Weights of a small transformer language model.
Training: 173M tokens, 10535 steps.
MLP neurons of a small language model. Each row is named by its layer, matrix (gate and up: input weights; down: output weights) and neuron, and shows model dimensions 96-191. Each number is 500 + 40 x the weight over its row's rms, rounded and kept within 0 to 999. Numbers have three digits each. A neuron's up and down rows have the sign that makes its largest values positive.
After each neuron's rows, "fires after" lists the tokens most often just before its 100 highest values on Wikipedia text that the model never trained on; "fires before" lists the tokens most often just after its 100 highest values on Wikipedia text that the model never trained on.

L9.gate436:561467439438515519460587509528485529462503540532521531526569516504463463487504464513448513549617475536487495450538509486502519525536459538532503496557412487483526550586475554458477460533452517531557544502483572530502569490547539456543526456493484523576491518544517430479480478463542476517
L9.up436:505509461571475517537496603502478432516469513479500536561520478409538441572500476469528494466447469512516513539432462449515488484526448536528531511511506532557490503472603510467481474500543522520427504537627509514473534451528517447462513568508502509558502463604496488585452452510479446497
L9.down436:432484430526503422538494521576466458454501502555456547527486555500430487563461424562450535506486498500453467473582482536546465553472509470515438492561498497500464500499499553516480532570529524485525521546538462506514529561477529440503467516463446537448500540560486563554454483507437537503
fires after: ",", " (", "os", " in"
fires before: "7", "8", "ion", "9", "i", "6"

L10.gate255:506456503545434474503498577464568555428491440460503458499539502505547505544482423540467469484438483444468524481560488448462476536492463460484462607486480453511487511506500510520447463507470537471540450559585537515527496578464590519423516498520533468500514480431532429508523518486535531525
L10.up255:493499428495472435456466525455535493543580509490490512480588490489490557522491510507540421427505450509504550502499442428483526493474455445540496510489506477463512524551537456521433530476518486544491456507468468410550438526478538500457494547472497533481591453510547482438560546449572521538
L10.down255:501496555505450481458515474480600563525553503488442465532441501504476508506508438434519459458552607551543425447497501558531433533506536503526496492562507503464511456521490489517465497513513433400498475515505522462512397463532472499516414512547449563510478521531483474444489502479566507538
fires after: " T", " d", "T"
fires before: "is", "r", "a", "re", "es", "an"

L9.gate810:422529552508502535450485529440543515511527512510489483543546480532497508506486552537534430491560523431483459565460456449495510479510400451582487477512477539490481524502517490521472516482525477488506510509503491448426478448515476586450548486521543493523501562589583372558551485494433576513
L9.up810:489521414487506455508520508467544524502515488487515505484502411598514508537521490552498523505568535536493505495496481536499552462526510551560425500496518467520570490519492515499511512529487446530486485540484493531516544514475435465533517520496544490433521569545546464536521486425518488554
L9.down810:516542517497524525476444495544484481461461532542512462543489575530545527467512563573504423483480493526524478457503500564568522451476477512575514429582487510453572531499518555551519530529535493419520548551515513547418523485460491452526469450495429509509492535496526432563469537489478568502
fires after: "\n", " wh", " 2", " 3"
fires before: " |", "==", "The", "I"

L3.gate217:506561487513506444461534486432540472506448503547511460449452475434560463492508515573445533518522526530456594523516560477498516526473401480512539473544508467545485542539546518477494575526489500521535560498552512487458506428504456467529476505536468581455447527430520602435498469533458484540
L3.up217:515465607550465493530527500595492505443468483504507450525479476516542470526483410571468481494478466460471425527541460434440590515367473546497443538543485461424484496521567491533468505470489500461478450500445502536480551420479513532517503420453459545476555522478559524438516502514509490530
L3.down217:414514465460535453444514473453546471509476543523420463402451474501522438463502558545541571471568390513511524516566531411489528521516513500514498525534471520467526568475590504446487544503508572501489521560503506449432479496543423445513476490470512550476508496409523549427471488499440512509
fires after: " Ch", " f", " w", " ch", "p", " W"
fires before: "p", "en", "il", "s", "an", "b"

L5.gate271:542488609505415485466515522451466418524485533411474547476431518524494561478505484499442498489496456533490426554477535502519474490415479552484525509459466500569539494441522536465520509523501495495497538426478494457522423466513494448508483510537484504558542443419512534456486474528461490519
L5.up271:504413485545501481563448478529459539555549507364539562513560544521525499524488540514537490412550506552478521499503544434477511401532497490579470490539491483515513479473464489486512490497549526505458522502484572492476498570490525504391506528527507559498561487450552506470485524525537514467
L5.down271:602570472511533464487473546513473544481470477474496555457507489490482483477448484428474441531493490433498531518512499425530463507489517438532532471478416572509513502461469492448460481515472521444513554516470503556501498492510491556432549527461499600517552496442560501537474472490561452490
fires after: "og", "r", "c", "e", "z"
fires before: "p", "f", "in", "v"

L3.gate137:463491471458527482540525520528441501497531455481535476493498394509487484455517540512482473487454467572563571557531481502460539531485538520449485550501506547504419430474471478472513585500517373512528532492586530548448455479437474499506534486458469499502455471552477506474439479549523530497
L3.up137:515420499491522483502522542437501471499466560469581482483479542427539491511444474608485538510472466573480522503441477557522444487498491478482534421519541481465504481415417481565525463513477506461554481484497531463481492487500520470490530468516504505486526500487535431544427491573501499509
L3.down137:454521552537522470490497430456461476533491565545556474470505549429456533477490495531438537546537452564563541534447490537508582488503417557517502483555573531424464489465499469552579432505494523545549564539497494469431505510456537520454484506513488580546443449495508481544507535498506479517
fires after: " R", "r", "iv", "R"
fires before: "le", "v", "g", "f", "al"

L6.gate706:482441568433506507511477482538577533428495505491452435543510487523556439582440515533437454406467512517525467491520583543467470467479416521457474523476548515530531503514438496447481502474499529536526492528539533474533519494496557560567518457468458479484530567542475500464519490413449479496
L6.up706:512510546544495431533487569530494535426490531460440503523449427538548421516565478525506490432509504488533507567526484483505479491491499464516487442542415582539466486499508543475462507461424518556581526589401455431493507468478524459548524479457453462470514545496499473473521461467503480525
L6.down706:517565458570540524524469571489512520481462482483526460497519495517506476487442495569466490413488551481624454538482544501581518510476480511487427411502453514521516498439476478449474531503519458516534519620529435519417505456512594518489506432532472517447520535452556549480563527517496513570
fires after: "\n", "==", "==="
fires before: "I", "\n", "The", "==", "==="

L6.gate271:484484507486461473585517474536527509549490424490531494492519533527474497408612531507530433470511546447514473526502502504506432564466492441536499500486484551487500580499515541487517521532459440443444524519491473535542522522461509486528431552541419463592526547490536564527416475499569502416
L6.up271:591481456505417492457492580490582556433502513535438495413523530512581544479503519525482538432414551553414490437520538559483461499527522472566549498513476596497462545432555489517468440500455494481480450513462484494496477510523485499484464530520514539454525497489513486526580471551505459527
L6.down271:452527497473524518462462463446454563470453446462469544470518453477446508532559486536472488440461486466492455510492540473513430485411429461520522466518457504504437512476513442519480450471461528560538552534535524513510498416493504439518486511518400540487530472519498428472432438510530506452
fires after: " d", "m", " m", " M", "all", "w"
fires before: "s", "c", "p", "ter"

L6.gate387:481526456515461493478476504515530498509487480490519548543528401463559578490501464472498525431502471447524539494605538528506562550560484523440578565441468511506453538545557483501545485485494465494519507558503471493441528564478431510464539532472452471506438496556466467509527460489532482548
L6.up387:433506525531544523526446515478550439536524510482426506459488396535433482537559432521482430483466526540478469476488590473514455450522441477507513564477433493512477496532551479534438485536465549490513525463526465447476456507560467516476439447512508525518483545427545434474486472437565532545
L6.down387:525464509489574543481428463571501493463535484561475514495598442512465551492504473477483519572463498452482492568443504543551540549503463523480502508511525554470545580546611454492495450535451513478562434429516497506511533487525442504440552440491532476500438543400588491542519573529587519541
fires after: "l", "p", "a", "ep", "it", "ie"
fires before: "ing", "ed", "e", "es", "en", "ate"

L3.gate714:472535456493416480474480512565528482545458502510530508494518521519541505506474505501553453507470465496488464397434512469495411498527542492522578551532449510502553528587521475526525506441439508466525468514556465490577487433515523487515428458501539409504465517527494483433493517503496354492
L3.up714:487558484524483483526464522505527475459500444516483481580540518559552539460486521474493560534421548521421485458402487487518495525540480432417512514546508534526549476498517485530457533465502543487469556527549576481570505516437528471454377508534541427509564539516551453503495535449488465486
L3.down714:533573513602521528579493577466605515511493571507484481530473544572494466544485474526520489441525510460509472437463493488567470513488534526507486450478525480542505475457490510575501495497490529509479519451565538498469467440554558485515480495504483473439458516485532409474498502467561508447
fires after: "==", "==="
fires before: "\n", "-", "The", "I"

L10.gate620:508618529533510556536579492465520472485495432502540500539463516504500589515593486557462570522513525536515509480477509514508444481517471467508458489473469506459503548481440481520503559449398539561514505457490492440469550533449519482474488485489540515507475486374492383450475542506536562484
L10.up620:471489601418441542471492494561444559513478498503541472472548483524509522562508457567547535512486501517467561498554520488496508444538532455458517591551477528512506446539507542470512509508458454531560517415490490517463558482497481463475478545513481517524518383452457494537545497470450532436
L10.down620:505544526498496563499538497452511504499499544492522532510530509488516586555517573436563492568506540444571507534500532534482518446496487413418554500476517462527604479526394485436503475474471549599572497545502574470471511501510450442527515431493490525556494499504549487479513539452607528490
fires after: " a", " A", "A"
fires before: "p", "ou", "c", "b", "ad", "id"

L3.gate938:507591531491475448481502487537520530544394542536590537499511532468537481499472508459499501434437458541447493480519504466474507518508586462545499498483576462441429511501457511488588507467512473538561470510568450467544552535479457430505537590458486516536494523466490559471449502465510509493
L3.up938:501485490394407586471487510499463571495503556502581492476499543509556496559446570535576457528498476512506488447511507553493529475514471449528533432536437611482505527511531504473543569546512490522531478535544476516540439539486518439506564516493484516537555454470517554526484437530559540563
L3.down938:494545560425455497501486570495505561493494533564528515471500371458475509448445537450547506487515535454556485513477578444575525478518460487505522481470544453543475542495503468502538452509535477539544481537502550498531449480553455460456502482531444472522500481471455531514457457488519531528
fires after: " d", " R", "I", " I", " D"
fires before: "c", "p", "le", "ag", "s"

L4.gate621:437554551516443502564517480456536556518479542490505430559525545491478499532542544530461418466466518489557496480497483527501493511475477551498470434495475480573460453476519567396447505510473496550511518510599510478473519504433513477575419482489479575395432506538464572579471541457504466490
L4.up621:483523549500472470552536502379512539566475502529484487514497493478478511572573481451509466510454531565492548501436416508568460539424470471450443485480524503440483505451508507503498493515511487550476493462509492413531554568501486461471530430465540432504532458520538475492526533535461485519
L4.down621:480525507458474521518562481462442485477466492490538463478519392488543534491511534519470468495476598487572551519486501516535511486549468508525520396491433555549491535526545416521489570473472498509413470570490538510520520552520565545498508542489423531434517541511494537539467587495453484599
fires after: "\n", "or", "est", " I"
fires before: "==", "The", "===", "A", "I"

L6.gate213:521495442518449541440484451452502541555494500502461486512511473484517592516539497479529524521477407531545571496525526515451506472512476472493521471502501509517487528506509545512477433475445502480430461544537481468468559475510502528449447494477492527509443590562471483480442536472462458473
L6.up213:474480505491538460580503533536468561485545516475448512519480460550533508505438491511453480522495525549558559496542451496534533505497520489408460479499485516479525471457529511424485540496441492496517468550475528496475496497551499479529447543496569431471533563426550440556524471473503491470
L6.down213:503468423550504548489437514479522444496493498494446530524467532484520578579484517462499553528488456530461548528555465496470483533492481564494438532555529507527545470487562453448487522546434494502543528479540493431489523514479469504489521486503545476489457581480517483483447515448511416472
fires after: "ig", "er", "l", "um", "p"
fires before: "ent", "en", "ed", "ated", "it", "t"

L10.gate837:530524449575554490470523505537527464523496463574531556500503435505498563452477534434533527504505457526506453500400498513518538465584536505481490495524511511505529459555496572475401479585542502484477533455545501547563521498499474493535490502522510486514473448521511555505498477415517462528
L10.up837:499508534490402443538509552520534433541524483471559525522451352529567477502451459536428456531533544483500552533545470454547524499495494473541493523568467445480534458459509447483446531508482514482487471538482537505522503473417493510492497537514416561528550562512528438546539469523444462458
L10.down837:513485525510513445492547519570518447476440483534451475434561594444460487506498415501483485520408420614442434526460528512433508497485584517520491480527516497508493467491550524469520483520475534487482487453531492575547557476410526497581460432472496464489472502464551581514417494452491531495
fires after: " 19", ",", " 18"
fires before: "5", "7", "0", "8", "00", "6"

L10.gate458:525494547448543531507481451554563581491476486482498522488471410525414526568539477543436496528511487532455564480564520414367523514520504458572503541477487447477475456493535484469460471540458459478568536481495528532501472556483489511510504505470518525526549519449523522463474545469449549520
L10.up458:491583478501465526524480517483590490496495484518510574566446445497529530559512435483501480505500558504502532484491558463513483551429535454556510546453491492511508500485515583492478492542508459564461451532451466465456551590441551487492490528513504457495531419485530516441478548486475498475
L10.down458:476572510550491473519513482490557535530521516442494523521493488514528575463522549447518429548483534500517509413584569544493493500450488408485511546517479471492560510508525490522515470553496510507480478477512507513475526545492514502444548530458513510506558495474416574400478431411492473493
fires after: " A", " a", "A", " B"
fires before: "ter", "ric", "a", "b"

L10.gate78:529507502477492424529519485473495496529513513504454555500425455534428524516545434534446471513565461538372550581523520484481533536485512579523470554460521504455505510559485508453522488506574488452553503440476486486544434451486442540490530515458562497424541453474503459468421470536519507528
L10.up78:435486482520569400522496449506474466498479547497537506569524510527444423517511534475457479475490465518453489568470457486464467466514496530512471444507496530508474434489483564440536459472488506461556437479484490493520441451452487532536507549538515526425450413489467486522470550480472483525
L10.down78:537496602492540506517419497491531517509461517471481526552513544495454435521508519479486491545487508462456506490584498516437459521488600558587513424519520463528470432457479547539455527502556482497485452585559503480491486511451522549519497437533526543522490523466438504514571440476510516509
fires after: "v", "o", "z", "el"
fires before: "op", "v", "f", "el", "s"

L9.gate696:482530486497486495546492566509547517519519470560501556439450511506476458513447503553484441471553467489515459546514559460498585537486569500491539470509548542505508510571483456515510504506574454450536576502557532473516475465491427517572548510467479492451509505509543511451508473491532472575
L9.up696:541487499494478409535454478513504498506477523563426544507480558444435481474463482500466549497550486526485529576476491529481531456474475504465431521522504521439564472475598506429465518460463479543450506568554554453476488468516504499516465535465444491488487500496473526452541484535516524540
L9.down696:468517553527514499572516484526540555482523487541424539507501491450467446510495494528530422552491466456473513524478527548417508470468473448506476484511559486474520510493463499482516439577467496479463478497482493485472507489479529460541484509395517528550473561489503482456479432457460489496
fires after: " w", " R", " W", " L", "ol", " l"
fires before: "an", "en", "p", "it", "b"

L4.gate993:479530504506461550436536454557525507527503473478545540436554544506515474527494522501484502499494524538494507531513481462501486511526446583529468564385504496488584563416477434511456421474456523486527518430480543531455448482597428460499454484560501512545525515411468508507419532523520481486
L4.up993:456482494492573562467556450506496509548533466514466542540565544520477505486507559494531471507512482496560498490556477489544489581493443518448481539502515539493509475495618562555379415499510495521522467510517471484476581551428476420487525535472489538484503432424550509509507547455492473455
L4.down993:462496433544544529487530485499494554490483502424478503473471502494449495546495507439475541544464486501530517519514531523463516476540527606509513584437524451510409530573464474524563456568510442484511474504557523482555426511541517429474466538520613511528599523503464461518486490502498498543
fires after: "er", "ul", "im", "on", "av", "in"
fires before: "it", "ed", "s", "at", "ation"

L5.gate78:561496469509525513504530515463519476435406503474548451543520473488502448522437542532527501460570460524552455513510451537523459490525433445516524446449443564491492369514495496454551516591480450520482570399503513477450413465451460479465474508507520483503492491505539459508483500431513447499
L5.up78:596531502457541503547506551495593514520483491429433493495508501532470510503490519518487548456533516478493480520538449522546547489519523511534493560563446490490474503482555503459492452507565549512468509451478458523417513443483440530497558598433550445539532462482522540548468455507502519464
L5.down78:491462532565461461508481465472519487444436507500461587483545541541503470467499452472531528462509472536514513499486497561473558490538527516576496520549434474473538504535520431540467474514583537560423478495520588452503470566465436565497547563484479503567522483432516513485490472468496550503
fires after: "l", "o", "ue", " G", "a", "ag"
fires before: "n", "e", "er", "ed", " the"

L10.gate952:487465503454514533491607410510514441467457515506521499559420460429464497453470486491414483500482496509445498527523448496423480491501466542481440531576474500493460532577507581452550455562462465438452533511505459508515498442447530522518512488474468526468500485488431495451494409554440540564
L10.up952:573524572541448439496515502529512510419499497476513559486499512538508488455525468508538483466505529466465511535476501480493579537544479556544591512535436492538561472517497537500515460431532465476460475522452470519530544486423498476543472505499529433524481500513492460518494445510457481523
L10.down952:521498524466495448540502512462509505503450462511509537552440434501458535516479462552467520449510507510514491485463455438527498550453617540464591452516493535489524504555490479459600411437460504445567483500424435567524521507532421472548450502498460486502531458501492415481506457471570525529
fires after: "f", "an", " of", "it", "d", "o"
fires before: "ial", "er", "e", "an", "es", " f"

L3.gate1012:478529469500506524506450514527499520492529516471494556513531435487496436562531561510543494495520482452535491464558546505516536462496398469534503482441492417510466505505502403477449542484556442534481500480505526467470496486498518466517549451454554579521595425541512538585472519445543577496
L3.up1012:502450490540525476575515439475513467426565462490499444539490480534475448496516522488528460457587451460522449536468535482513433462503526529469401472453493484457514475455519501505475480525489493454476459512539457448504544552503539475526489494531485478460483497508639432596555481423520457568
L3.down1012:514550448547489477540485477457608491524489538582493506537551584515497497546484553543491414499466467460503538489553476507532460534522466561558448420527531504481485505517439508460496484465529464436518558536563526497509506517519549515509539450563509530488518529468488548488502547492601506492
fires after: "\n", "==", "==="
fires before: "==", "I", "\n", "The", "A", "==="

L5.gate263:480558425541483503494444509436506518514508502418535529551533400543506529433479480492515521510528547417543499411457509477500518457531554470448487508495469563463474459529502501534503585486347493509502437599475490524540532510475479539570439496497504486451451531474540485546532495517535466437
L5.up263:534509538488458535537521529449505451477403558510495499455494531402501493471544550557521502490475476493574487462516545399481500516438507518531513441486494473447484448505447557512493473509514575386476458623559496491543496523480496536548491527430512494507464476529484459581461459536529483464
L5.down263:455499456523555488509448544490438481547468470417514479453516492474436506548479502544494550477556524515574496452539579528512482444503537490547465533500488492505542522564489476445495375499553502496542470531529403441524497497541453590475454544519493493475514478485436484473448466468502480502
fires after: "l", "ab", "g", "ub", " pl"
fires before: "ish", "ic", "he", "is", "and", "s"

L10.gate66:551527533528447457531524548481510508480493545473469546549462503545504440481454526546485504454488513533527488532496474583495535529522461439607439503470515556474491549504518487575521481588560505526548449544411533462480522468503423434519525474572471496399465504504472491418495473519483487473
L10.up66:482452510506493501507453456499555495522495539503549555462561462519580585510450524531446479515550510534455478442559551537520519483499564463535497493524502517436461491522600524422415553525512495471537466488544441495464485529467452505514511477531435523496528549534510519435490490488515546416
L10.down66:502432501418507521464576438518500487504482485450475511501516485549548541566498490502425479545557598520464507470515512551536528425476509472492484514490448452555444474485557524516441536564452496464458482533532427492480454484560476508543452508554545464551492525485518548463494454494572463441
fires after: " Ch", " ch", " J", "om", " c"
fires before: "p", "n", "c", "ce", "en", "ter"

L10.gate126:510490480386465437516426490521534503488468514454432469547493458559513521486478620523538505496473605495487539561494459488491502509474469503461482518516523548457537492476463495386492535510530504505476514518464520487432550496527524463467533465432531502489537395469453520542586532505453514508
L10.up126:443519483516474525550529507495516478508544411459518521511553529511463536451503498521499494534541468426521485496523440452455502527482517499542529391514488493500536584524528518522479577516527451511439535548562559499474443600447508475577483528473481532502539493541488491593451425392488567463
L10.down126:512445476470490439521490524533485564498543464430511556538542521466470462495465560496523443491448496484547505498464519454580434570447537444544469471506463539504482489461484507498492487515437484558423511577449629509503467454494504539471503460483578471502517471535502499564519484450454528615
fires after: ".", "\n", "et", "s."
fires before: "h", "o", "w", "od", "ion"

L9.gate818:446500497461423545534540517449497530495476421493524483526518540454495491465564471429444516532545547544494557447449434492522508526379501581478480516522445489515538489590518517484444518503504567507477560490536459574600426534449539510521510484425553454521496555442473491442529493474524441536
L9.up818:543591421492472493472477463460470458440467456450467504554507479544496523504533509523542512484569507522486504572477448488516476439513444522523394574491532524566527526482564505473539577543488543483547507486481447527456513485509477518499475503512464531525415477520509411536542497493499504547
L9.down818:582468524579548453509489414508484513423517523490487570486578584476484484481476460477480454471514488575477414454538549524541544450539433447504464479485448527508503536457598471507490511487500531505540510467576459464483488420497454489473569467525496513519477551520520451413519536539519510491
fires after: ":", ",", " (", "/", "ter", " 19"
fires before: "0", "8", "6", "2", "00", "9"

L3.gate778:417473444496481438501500475447463544451475527407425450492540508479459494570444530509553512527438421541515576405506482572512519497496535503469544599565541515512549513535464467516487515518475449479541537490553587531490542510501491513496461516498474517464452526509518502483528587445520542450
L3.up778:474458459521564486473490488478509599471501535441524524512438507545439475490472519475535412454510548475530502431510536590508491445485538480522473502575489536579529473535466572515501507435431438472538571501564547484522570491462469514507473534496509520517456536533488478467610573500515448489
L3.down778:550477518619547441536462514509422555475495477412502509476548405516496467529492531475502487483422446527514500459496415556588549522471522512436497540514459494464491492544518512511516484505514417500505483519528559451548521427437480485516462500501466516521437533451442586467444541471489497519
fires after: ".", " ", ")", "\""
fires before: "-", "\n", "ed", "ing", "e"

L10.gate673:465485537451531479426454557488504549402438508565523526535480493517491505540492481469490479520461499472501457529420501468424450552496510539479472477488447543523504501557468454510449574506512531501586494476583551449470565581495483573548520571480458485423588548491485501497497487494474527461
L10.up673:445544434570527486485600486452399463534527584477447464482581472485487551444510516494462564462499472596471491522457518581520493457513493468519441509408453473479537504574519475429541528466515526449535516569468432479570515519518433553472487484502496461546539453548561490529547501504425392526
L10.down673:514546423432517507542486495586491495584567484463451480452470575558539519471522526551489502442451438553527551478473523541565494579563464475504478425398481426487562496492598505603469520527488561476517494484510490467532466527477448451496425489547476479540450519473515485525489474568457491543
fires after: " f", " or", " p", " P", "P", " "
fires before: "ot", "in", "al", "ction"

L5.gate312:461483483471454495451468515444588533529443431412434511449432490509530497592452462484475537514451526499524463529576500533492482486517455503472587526453532530535467524572466457562505462572544430505505492505509484494491515517491526417558443508503482509521539568509494443543439478457441546514
L5.up312:455518511533568519556542567425508477494561487510532471492484489523424449513467451516557438392492501541502451454473492490430455471518425518442521463546465523482521491517477464443472450488566585513454509496436557507548479451523534501419579543519483521536510539437457462477490468490522484526
L5.down312:473558509523529461475526475518464538490469537507498463491489534542463495506546471497524480468467458554519429417501511508481433475508527524489469546515546512511499526542455490504460466492452494492546570440557473525446555551477398499451499521470492500486479456456552459535498485504566524552
fires after: "p", "it", "t"
fires before: "y", "ies", "ct", " to"

L6.gate882:522509561499537504505442566484541487515501505396525461538453503545469440500532531460527493526465458494439497534514499512440470466594493495541549519441520502593544557568467563565569520548564478500539452493514501503468445505518505523548479456473497484480569495497489533446470497540489482454
L6.up882:470486480487539495490461477409495509505528520478490408522483574444491522521501485564532527454405440496538570450524507557452497487504477505550528480444425517444591468504557535475434483521455517500416525435482545493503511517542495541547475466524527467550528502517502525468508472457490497465
L6.down882:546510557575492458488473519499518602563569440512457515480495506589482542521536513518520449472482441470525521413510490519629468504526477461485527533468512493472530511489517490549439463561497512506504539521542571524513570522554514473528515425474500468469546459461511555492449434465481496516
fires after: " ", "ar", "e", "h", "="
fires before: "\n", "-", " 19", "d"

L4.gate515:549478483478519478517440514576504501505469451549466552522531468531462485485484455587655516506494542576504469482448433583472500481503524482447537437417478497495432506499469544541497529556497461438587557453445551500449447480497543465465510521467494477496400445472528489490510492481496436471
L4.up515:567528551499447527515509437490430480517481550461539517507534417518423439498528504543518498497489503510514471524513473555495493468511474466530457533474412523539522486502558489482415514483502440562452517581563478475445522479510494516561539571452475498536567478450532539571457522455454504510
L4.down515:503457495456461509549505529552459506428505481578479558488527438532447494543586498619480581566441506534497494481504502535411457516475524450530460590513472482561421516507476468484491463480476447528513517410536583546497492472473498542467438471558510564485483478493528503465487510456496441503
fires after: "a", " d", "d", "l", "ed", "ou"
fires before: "ing", "e", "ation", "at", "ed", "ated"

L10.gate401:482461562421486455514540493456571548490475581473418505468477538560464426582521492466504474492462543530507584527558454504529608458462470452482488504483496507535482564548519471519517491550505519516547519475557539470559472516482538491509536517482558480485509484508491540511528533519453549519
L10.up401:478435486485508524523506505488450450461538483535473492479453553536476482478471500450598450531468441509501476446494505525497428499512545460471473497472403484522508536477453439490544508498484437504499519486519537419517594549526518449509513430530514535510527504479500446578529475515480496501
L10.down401:456535506493508471491411515509506583554463485417498450495452447458468486510457482520477568478477499486504501498492495585419526510519521474463517461511589515525433469517495453524509508499531521557472455506502491576522517518467457540513454488508514424455474525490541594454483508499584564591
fires after: " ", "=", "on"
fires before: "\n", "b"

L6.gate156:506490438558521533525484554441442458486541465482515524498559437401488483492441519466544515563514513569471477442462486515538548498508537511581433527508496549522447514514483577446523505503488431528475506579525506571450563517478555564494508517508526472515484543547509447471553523530454509517
L6.up156:509460538571528438518550578520527516519491480536521577469573565406554500502471447472525450454460537587520528541523555518539504520466539511509515508463555589507467514552475533497619469544441503506482486521512562482490510523540605535456449464480559497505507537526465461496559496467477495502
L6.down156:462542506544474457449461570438431467515485499456447458470523495419479484525500548520512523536495504525503516458473526495591501536460488519541423585459539515515450505478490464463431454541453490531479485527506476436505512445468574525469525512525549414514540522514504456545539471500557573476
fires after: "ub", " p", "u", " P", "ac", "g"
fires before: "l", "ic", "is", "p", "ish"

L4.gate482:493486496535447452543478517503479443489452423470463536537507475422514551498439488545467489528582468494513523473464417507546467469531446509528505445448479492470525458537525530478479475434532503565546599492484475573459508571469492503591475480449513452510435461583512503556453504507535463529
L4.up482:548549487512479443524541593451412455514471514563470541477431483443562490508429531520536475524490541478566453466454489505567491533484472490492445412474416537503455462445549511479481446520512506481541468498448442526519508463509463538457578481465468503483485479588472509560535525478501465550
L4.down482:547397463528555431536548502478543450500489549528548530541569578510494453481522504486462506573566505497455501434489458509542499487511542481466508493558558414465513454532462473503453551503560543514464504472511480612510463532539474538494487498454477550481455530536458535493433530373506468548
fires after: ",", "ess"
fires before: "0", "5", "3", "00", "6", "2"

L3.gate573:502496466498491452493372569390513525476537472497518454576531510541533540573471474558499515539467467551509456480517500419500556519538507463486578549477561483545540449450484449543544532482557471573517566507504482573500527491492507488476537552494517464505431490579521482458477486510439500528
L3.up573:498535427491457532520468557444478451447577491484537601524493539480512512541452409486500492525530508581502483487480492484520528501538486540486542533543571530488490505390474429486535476477527462569531522525531488542469499491515493528482530499483476416567505484558465479468500530509456483539
L3.down573:482465523530549431443469558541497514484518481531511440520536556584449478491482521518543444470424551529480522569511487405513481434512524509524406497433505464471487560545499452508511468512513458503497500498506504529484419464442461545478517478513559499498508514529522525515519470489501482537
fires after: "p", "is", "=", " se"
fires before: "y", "ion", "\n", "al", "is", "ies"

L9.gate618:513467469589485522591520494436543511440517498506496502520455500521437473482522518463501532490497533499433513535555478470514453508454525503527479556426517490489481513436450482535550591519484530526485489501504485521508486517487550460513501463587509511470523498472442506623543554554480566481
L9.up618:483454445516517537472460470443504466521516481476449462509516543468460436467481504465515460505595527571506463494575435451564478471546526487453476453475499527491560521491495525537502522576581406469485516511530526485461446506513451557503479486509427486524425507492473454602509551527557493550
L9.down618:465366545500476470512562508577496588537571431448542464566444508468477489472405530482514445511519506462503514509498492506521443425430521521610502533505500514534473481491451560511481512572538477523501472504526473499497480518485440417512471492526611547489514484434432523463449446526502488517
fires after: ".", "\n", " b", "e", " n", "s."
fires before: "h", "w", "o"